config = dict(
    positions='rope',
    init_std_o=0.0,
    batch_tokens=65536,
    doc_mask=True,
)
MLP neurons of a small language model. Each row is named by its layer, matrix (down: output weights) and neuron, and shows model dimensions 80-175. Each number is 128 + 32 x the weight over its row's rms, rounded and kept within 0 to 255. Numbers have three digits each. A neuron's up and down rows have the sign that makes its largest values positive.
Before each neuron's rows, "fires before" lists the tokens most often just after its 100 highest values on Wikipedia text that the model never trained on.

fires before: "–", ".", "-", " |", ","
L4.down421:136131132176124163133117155118071127124098103127080082120097172184197083121183211166142056105140178103131085178167111116126104176159106122071155131177146103113084110079077109124103146157105131203113152129114084078136152163136099111100158151146096126121155164126137125178107139090133037111

fires before: " the", " his", " these", " which"
L4.down132:099107116155169150111097127185145158179111191120126124080151149116097125133095119142102123165082120148131118196142139090161142076086135087077101075137102133123126142188137159186141088158108134076151166130079111083140109205150141088148163082062074075121118134140156147118089082181124137129

fires before: "-", ":", " |"
L4.down186:136128122123143095129185123084076166131144061137164110088147108209142170116084144160122072086117139123127142128130154175166154154123118126150103123108132129102105080186106192148100091161135157105149122138123131098132136088150113139213095154172173116069087050101083122146117144147189086191

fires before: " the", " a", " round", " his", " an", " it"
L4.down20:085075120146113093097160130117120109178091117082056145199125077186091124078121122121116091113099143137052131152148154134146125148080057143160114140160090192110147135165144178159096145132107134187143144145146110144166135159175108096137139126095086104181138111077095125163085130156194146060

fires before: "=", " to", " and", ",", " as", "."
L4.down322:166106126174148126108069078088132188090118190155088139113096113121144110116128124157149122140119080136090118122132108126153137093074183148105081101137087144170137085131157114116158124147112194163152092137118170086105107148162145053134095103166121100112120081115124095132167188195142086095

fires before: "\n\n", " a", " an", " born"
L4.down402:130114133102109115140151192098191087106164107099176148169121101084154121090119067172172098104126166118158119121058122105137173143134133102099159165125147125101117096196129171138112114127121170071127074197134092171166138105163080079149125116138157070133091085103084082135138169152061167110

fires before: "\n\n", " The", "=", " It", " Its"
L4.down350:165075124094086174105057089137106118255066146140122148161154137103097088161158140151093074124159122173061091164124126112089149128181183095142093130117126137143086134115137158164154220104097133149140063135100102169108116081116135157155113131162110124154073142134128107134105088129047108074

fires before: "-", "ies", "l"
L4.down309:174114074138150145103117170149091110073159106051133184099163154106132156151172150173117065134144151129126164204063120133188128131090180163108125100145158099117137162131146138038181122124085141156127113131159170171113069134143160163148139086034122138089107119093123140160070131085150081100

fires before: "0", "1", "6", "4", "3", "2"
L4.down63:158115131139128119143142092087133131145165128129103175165146089125071078088109149125162162050169188137148126124162136094126174095156156161088125104117121131124060126146174173127161152124169122134120107191140105092142113095157136106087148135089131107097108120141101116129095125104092107116

fires before: "\n\n", " The", " In", " He", " His", " A"
L4.down373:146126149177156209143090122181118139071106148113117112140115034151124070125181151103091142122097176137092078177162083127168212105153128172089112100164142158090163123110117151121165135120162074217068062116139133158098133113180181122123151066139146103133111130152102146129141134105143159107

fires before: "="
L4.down282:091135142083103155129162105129155138136102143153131069167165066103115108180143139172147158137141114076102124132103124092091123139125108122184069112184169113133187137129081112145078051130088129255103187151166147075169112102197145134143069135126108088070130132138083106152142128116145125128

fires before: ",", ".", " |", " and", "="
L4.down112:135095106126099135130109105161090154139102109142108125076148058126140189046150100037109124138110098097056063100124144195156130101089120094121124083161142109113172147067120154121087115166130095190150202104117156088118140097115153128060134168090133140109138201091116080165147106108132145152

fires before: "\n\n", " The", " In", " He", " There"
L4.down308:126083140076105122136126134135038160118138121215134066090142138114199113202164169188153146109131105097121073107100145151138117103107167151136098159178066080054125128107084172101159068105116104205123114137100171115136105186138128128108119153121122116101120137183106155129117096114167102081

fires before: "|", " |", "\n\n", "  ", ".", "ence"
L4.down394:197089149179062066099068120143145121077144159052141125159175166159146160142060101094146135110157133126136077142101113115110095094111181148097104087116130111133170109097116102151121154118142162127088161160095118092100169097181087142110121086115145110131158120188102099112107134123114158132

fires before: " |", "|", "\n", ":"
L4.down193:177169136123108109166165108149123143126169176130149104117116139133178118157132078104098117139099120128143112191208141134122123156062121087143136165147182199167148097101113092139136136158109158118195116070167032163118162057118188093117123146088077095127156173127156088103094116152113166180

fires before: "=", ",", " to"
L4.down461:163172089147158109120132123119128097114150153144129119126164038179051151137150102143068210117123122107106142134117174133174170115114151081108175161113101134092144117111105120148178143125097205150143154125123169111133044150148154141100195110090152127097107075112096135118140162155168106136